{"n_layer": 8, "d_model": 640, "n_head": 10, "n_kv_head": 10, "head_dim": 64, "d_mlp": 2560, "vocab_size": 8192, "activation": "tanh_gelu", "norm": "layernorm", "norm_place": "pre", "norm_eps": 1e-06, "positions": "learned", "qk_norm": false, "attn_scale": 0.125, "bias": "all", "tie_embeddings": true, "parallel_block": false, "init": "normal", "init_std_qkv": 0.0179, "init_std_o": 0.00449, "init_std_up": 0.0179, "init_std_down": 0.00449, "optimizer": "adam_variant", "lr": 0.00063, "beta1": 0.9, "beta2": 0.95, "weight_decay": 0.33, "lr_head": 0.00702, "grad_clip": 2.0, "warmup_steps": 312, "schedule": "cos", "final_lr_fraction": 0.0, "batch_tokens": 131072, "seq_len": 1024, "doc_mask": true, "train_tokens": 900600000, "steps": 6872, "dataset": "wikipedia_en"}
MLP neurons of a small language model. Each row is named by its layer, matrix (up: input weights) and neuron, and shows model dimensions 64-191. Each number is 500 + 25 x the weight over its row's rms, rounded and kept within 0 to 999. Numbers have three digits each.
A block is one neuron, or neurons of one layer that tend to fire together. After each block is what it responds to, as a language model described it from the Wikipedia text at the highest values.

L5.up14:501490503507504540472486516494519495520482540507490499490523473531511499489544491490520478469508511521513490486532529562492477498517513455495503494478499486517480463512535545509497530472485486551502508514490523502506515469448490523520525482484546500540481512563477499515517518484498495511475500492485515497471512489496492503469530488476491518490543512528487511494486502499514489499501
L5.up210:505508496497510494511493498505553478498499510476441480513523481538474470477521516476525550452479518541507489513529492512482478463481549527497536491476504483458531479495543489529536519488526510482459482533479481502448526498511501483492534487509458498471504508519500516456478492531490472477510523493488495503507487489494504512543513485495533477472488477535528512519499467507484493495527
L5.up343:517522481489531497524508493516491497512489462531460468516537541478506492512496488494522477520492501498490496497479486508516494501502489473517506471486499508491487494496476472505496529563512519486530515537518515464508505469504531501516546490479489477519525537533482560443502576474503462495485473513468526519477474480543506499502526483495525450526473508506488511538490516468526529482452
L5.up346:454481471501509512535467515506492498459457525477482509479508486481485468488527501483503480474548500524510495508548520490559518521504498527467481441513499499469515482497533521487493505481506461500479498484490499521482543476446511501497511546482528470495512515561499538543533524445496528475517546494473461498464492482517481494462506467478532470495508481464488514471453505510546486457506
L5.up642:503469511500496497515533489504546509573512485538535486527521498466483523540543504480502492544499519503501469487542513487518467501501492521514522493487544486490503459481484484506530521506488490512493519510538501503469516519508475457479480506482506531514488484524487512482534517480516509493487489510479536443490552523481489480496496477490548485526527528542482469509483471485511514507508
L5.up651:499509454534509499484535497509563502549472482483479514491488469546504480477489471516519498505507509488522497521464488482466460479540498472491553458492495495463532492543501478487498449493518481479499487507483528510517543475476546466452493449458474547515513469531531516488508513482515480464505498514499514507494547511504480535448510510494511499458547515495492562492509516489530525474515
L5.up838:506530491516509547494511489491531521505500512474526488498549455489485543481506516476489450498518529493475529528555527515479502502511484495536507502462508483474501490479516501512520531544514516512465486538524501485505473478491522483507514482469547492495450519515538529485490490511491458530454465479454505490452529494539497436456496501488499492492456520518495522489513500463554465495493
L5.up1011:492510502540492500478499488489517493485447521502482466481459493483486464551500509480527477501473524495512501504496491554499496480519457480498515522491536533511478468504565480570500513481501518507504503508525520487505470460473516477541520480474468532540504513546502521493495508503501509523506484524513570505464508517466521525447533480488532480532523493503475517524511470507477529507483
L5.up1058:500549507516524522475519510503537493493500515488487553567481465477495469515497475498485538482506513527485489517533491489492497488503524480530529501520515465510507461489522485502468515487530522475517489517492548488522496495508475500477506562521534513520522483514482509508455461423504502489544468478525511522492550533482505482464501503515533438473499514514476508530465497482524469483504
L5.up1155:517511540492507509522489533487554479553487471504520513490512506521497513509483536484501537521518475495501553578538544488513502484498489441537546491502510488519502499513529526484499550537521445504524517525506497476498468511487487487457500546471520490578503496506516507529431513506483517538462518516484511497471491516491527477538489490516473519538492482527535532492520485482544504477470
L5.up1165:484515454537480521476482483514508513501503535484458498539507488520491472550477475486490483533501516515475540503472530471508489502489509428502500447454477499510512477498527508464538544516514551489512518500489531497500478519485488470482488508487522506554475522498496485487480519450511498493500525468556509506484527486526497480471506509446490502491473427500509493489541456503563519521459
L5.up1218:500550516476488528569516490527484518477499474481464508474526446514463481536523495471471511489477498542511479528491541501514501479495461505501493508456467544499507465571533492489492478475498536477453516491501520494480489470520411466482538478460496494566463499541492518492519529514516515526495500493495503536494529500464478468479505488484551513493507512518488514521484519478500507503511
L5.up1441:510480492507447512479515504540523517516557511475497461535492481487455477435496518492507453483513512506471509503498487518524508493504497508532548483514450457537508501473480473508493511517478503538523465487477505511475482470507474490517513507520528553510531500502456503469510529485475540500498508485541468467487535490485487474480528511524514489481509515519485507499497466490557494521511
L5.up1580:510523530491497524473540498505520506511479503532517495502509468518476498496513528512464500488470498486518487501508487497459491499508512483549485498502493472485459508497543500511528468493522523525502465537530472464443493493509464491494502498501497516540461508525490502520515452470524499500465468481501507481462505497515472550519477466543509506509529494495467485479467460511474488485464
L5.up1652:451522508491500529527515502509516481539496488477512471510485478503500498460453549460464492507469491501498528502485491520517477495504496550567466490513510525509489498506496503519525546450483521502482456524471489508468451478514458506481507553564527490506517525509455478479506551455481485492488497438513539489485530489500506450524522483507506455535498481490494467514479451502519519500516
L5.up2284:498498479520486475510503497513520487506472486503539479489513486529514451507486502506511540478504490488468506503524496522487509514504518478543528507497471489478511496501498536516512523532507492506548526515492493473509517500434480476477500533487481490512510547519537546463478477409533458501461518530481499483483545493512503523495511513474514523481469435486513490503477503472516472455530
Responds to: Row and list numbers. Item numbers at the start of a line in numbered lists and table rows, such as 12. in track listings or | 39 | in tables; weaker on scattered word fragments.

L2.up404:492492509508487483512527494498526461515553520465456445519462489474438525458497514449473446503483522491494504499491511511513505514509554551485532494494501496485465491486504486577550537499505491431513474525538481514448503449534470469501488511500481521475505462502498446464456538465499518517493518547485507507488517498485536503495508508509510524525484554523452502513514521470509524494478
Responds to: Biography role predicate. Function words right after a person's name or pronoun in biographies, introducing their role or dates, such as served as, is a, (born.

L2.up1088:501550546502494500511467508500502476478467443536507473473546498514476560560479494477516486570526470550496501512503507497500463512499498569507495524545505530545543492516506482476454481505517496491516477487524546474482518500517485479498506525491522497554520533517497497498489511516522527495491446516471489529480491509529468460490509477511461496528492507491490501490486492476491516492483
Responds to: Descriptive list connectors. Conjunctions, prepositions and mid-word pieces inside physical descriptions of buildings, organisms or objects, e.g. porch with, spherical or, faca-des.

L5.up269:496529510505507486506529492474516519503516441512506509499513468478478524463506489498541545488509474506483526516525497506534477448558543483561485512518473477485510489490496508496510515505502531469528462514524526502461498449509450509476542548505530499489487493516460484483509472478516445562455470524507515440487550502500517495479457523523492500508507506538504561453501523471529485500502
L5.up394:496546512534484463488523489494527449527499506493498523501452534470525532526460487493481537498496512489485464500476481450462494489530511461515489501520507488486500532506491490542537604519504515494520479506487487531532478492510466529507509522511537514517504517528483513492481495497515517503484458481490528478460506465525509520457537542500524485508506483481481522485542507484523533511514
L5.up512:430510516487508501444488504442477516560536502517500512485482513483493555464510558523464507548499489487502510549480469466479470502510520491517478504528450519468500460468521493512509513493481469477500463506530508506427488486498481449449490551535546515514491466516483463479480477494485517517462481494526532495468489498514517549441480485487534474518515513480478552481508516479516508488475
L5.up576:467541562485491490478480468471514531465484553496471492469502476480525515456484559515491465510515485519473522511498521499484503502509512545496521524515508467491480540490466555556519480485482529516523489516447488523508509490507484528496470521564508529498499490506492495507504513519557495499448493489499500513509495529515500518518477475571504491481538503507480503496492512482523503498507
L5.up687:447520433521468491490535511519510493528475492464446529488455515454493447484457482498474499513498518512542506511499484542521531485524487504485541503486484484497487486476496478536539517474489485443469456475497488465472501471515461533537469484486471488488474515489548500491461489478498458492477482522480519495473479490508507522504472493467514463489469532535531492536533501496522506475524
L5.up699:456506464497518545523504523516544477514493523520521478510497533511450494422494495499526464506531493509523498533470516512484510486492499503483548480511482480485526503482513483518494515564493482535483459541530488541475477511485548472495518491522463491480477495494486518503482496456513540521526479507530463498507505520530507508502539495516483513517475512448453526532529508494499537540515
L5.up718:524496513444459523503487479509551481508522490459476449512489492490450502470487517455503466503528492555508510510496482493469462484497512502510553525532476468476527528531474462500526495489513500464459473533504484527496492505526509485498507466482473504513461481524447498496518495447514504453484495497517485503518496500486508477507500518510516489516505515547508531511452507520521549530499
L5.up981:531524502480515521490547445490485515515571501476475474499517516499463567482518509492488505488504480501501478527481499485567505550539526487488479526504490488508494480464510442551482549484487518534496476489532503475475523524503528473479505511538496510513477503509496542506513485473504515478497452473534494466462469473505504477469540491514516494479487508525533519477488471497474492497541
L5.up1091:471517499505535478464574486483498478523515516516506483503498485511479503456485500487486489503497482537483473547542502506486487530513499496538510502501459499484476497492513520530523534501476502530514454505518530488477471505497509482448564480518501520494503494492543437493490550520521505505465441490483487462493479475531500506471520534519496470473517503536468538507482520520500439471542
L5.up1104:495488538519511543484535487486500500512511513474510485468543472492505537491493540496495502491470464497496516527496533435501462504486489516506514487526449506480487506472467475538533526490515515455504492498542539453457505488495470483472505512501531503509518478566448452497501520501511478532480509487503490484476514472484529479491513533546554525462560454506497514466510535504487569507538
L5.up1973:494479466505472482489530530509483507515502490475482469508471462481505495517487477504472514495518467475551504552461488501490525493525535507515468500552514468502480497518483509517492528502489493474491479534456489489465499531504479470495507518482507518496502502507523480479529467485518510495484468488505483485498494450491499513463459516524505468514507503465458525549511487488497498508514
L5.up2324:478473497497464496466544487503537521520514552507479465510517456521476510464524483481513496527551524494451537497506493491506506477480486461523516532510495511505489536475516479506457531490484486482523459469493505497503499482529513501458515502528469496496523488511487522477448540503538480495516516531499521452492485496499502488505534511493479480505538517495472507494496484439485496486521
L5.up2332:494502538537476511526495526495491476476532481518493459450451519498467549442511564513482465496500498529491470542501507515460500495532506477561482522525476494495525485466495458517504496499476494518549457474510523522490545456531498527447518543465560504540530500541483468501456482539511526535473483522487538475492533508501501525486496542537518514522506462500491525521545500471469535496524
L5.up2382:470523495503529528485541499464530489507530508470540508511499477518455515472475539466468500549554503542480460542496487489494528495515528482504509535498491451490482505486514470539501520457519468455480470533545525495468521514497504530474507463510464498538498498533505518500500542464547489490475488488535522459497497482483505535518483485495488482523444520469496511510530513510492507517456
L5.up2404:492496517477495455517522505494541537535529503465470485538488479481520477502493526505469504449521495582471509528462498511503515488509535482529479504507484486496482508474461470524469496516449541455459523509513529539506491523530546508461495496515501543522464483466490495503515492453501501499514448481512467506459461467480512459506477485550518526492451484508496515490478510532469496520506
L5.up2517:455530529506509456491549469515514470486522487510476511465491495526464529498518505478496519518465503518497489471485508524545499473472475489526527521532470484484549514511508491546525524510512482514489550503516470502482536501474492462497472509480517516514456493512467503501483478437508471495516516536510514518477486461518544495490529527497491478480514543492534540487486550490520474501508
Responds to: Lead-in to role titles. Verbs and connectives just before a named position or office in biographies, such as served as, was appointed, was elected, became.

L4.up195:498517471454518497461477452510523506544500541486474469490491527547478487477480464527522520500509492493489501473498494484467499488484534490506542477494458527465495442491477509496512542517474516527534452488524533498513482509493470424524525495497504513534481497474485551480501487474488488491526518500532488478526498488467448481490536474499500472496513510535480492481533516497503516489514
L4.up1453:485531511496482495480582503480509514492551520541494452511491484523476553476492527546510520523519445484452518528475484498493504490503526467504526496507483516501504511487521466569514552542497535498485461524497459492468516521547500510488529541549499540519509477510456487483493537491501518499520490479487517475501495532507490532525518494517531467468529515482479503470535476504508510483519
L4.up2124:495483509493506548456543480508524519515477498526504499464481511488474506486472507507507528549488454492506477505492479505523459453527513504476531508514459461440494482488520490528496546499507513479490454509472512447472503472489484429488519497496533492487441464477520512488489521508510482474454456519510553533512539507519475534492529514515509476531510540525522502487453557483483492461474
L4.up2467:503488524491503508477512495501537546461485520464484450503488502485485508504502492527500499494506504469454477501485506484522471461507545502493530503487496495478457440451444514534506505500494497502508498529515499482483460521495488519493481496510486547501484536489442495504522474503512508492420520552496543485510515484504489478521530488538535508491495506542461499509499477440538535502508
Responds to: Copula and auxiliary verbs. Linking or auxiliary verbs right after a subject in biographical prose, especially been after has, plus was, also, former, became, not.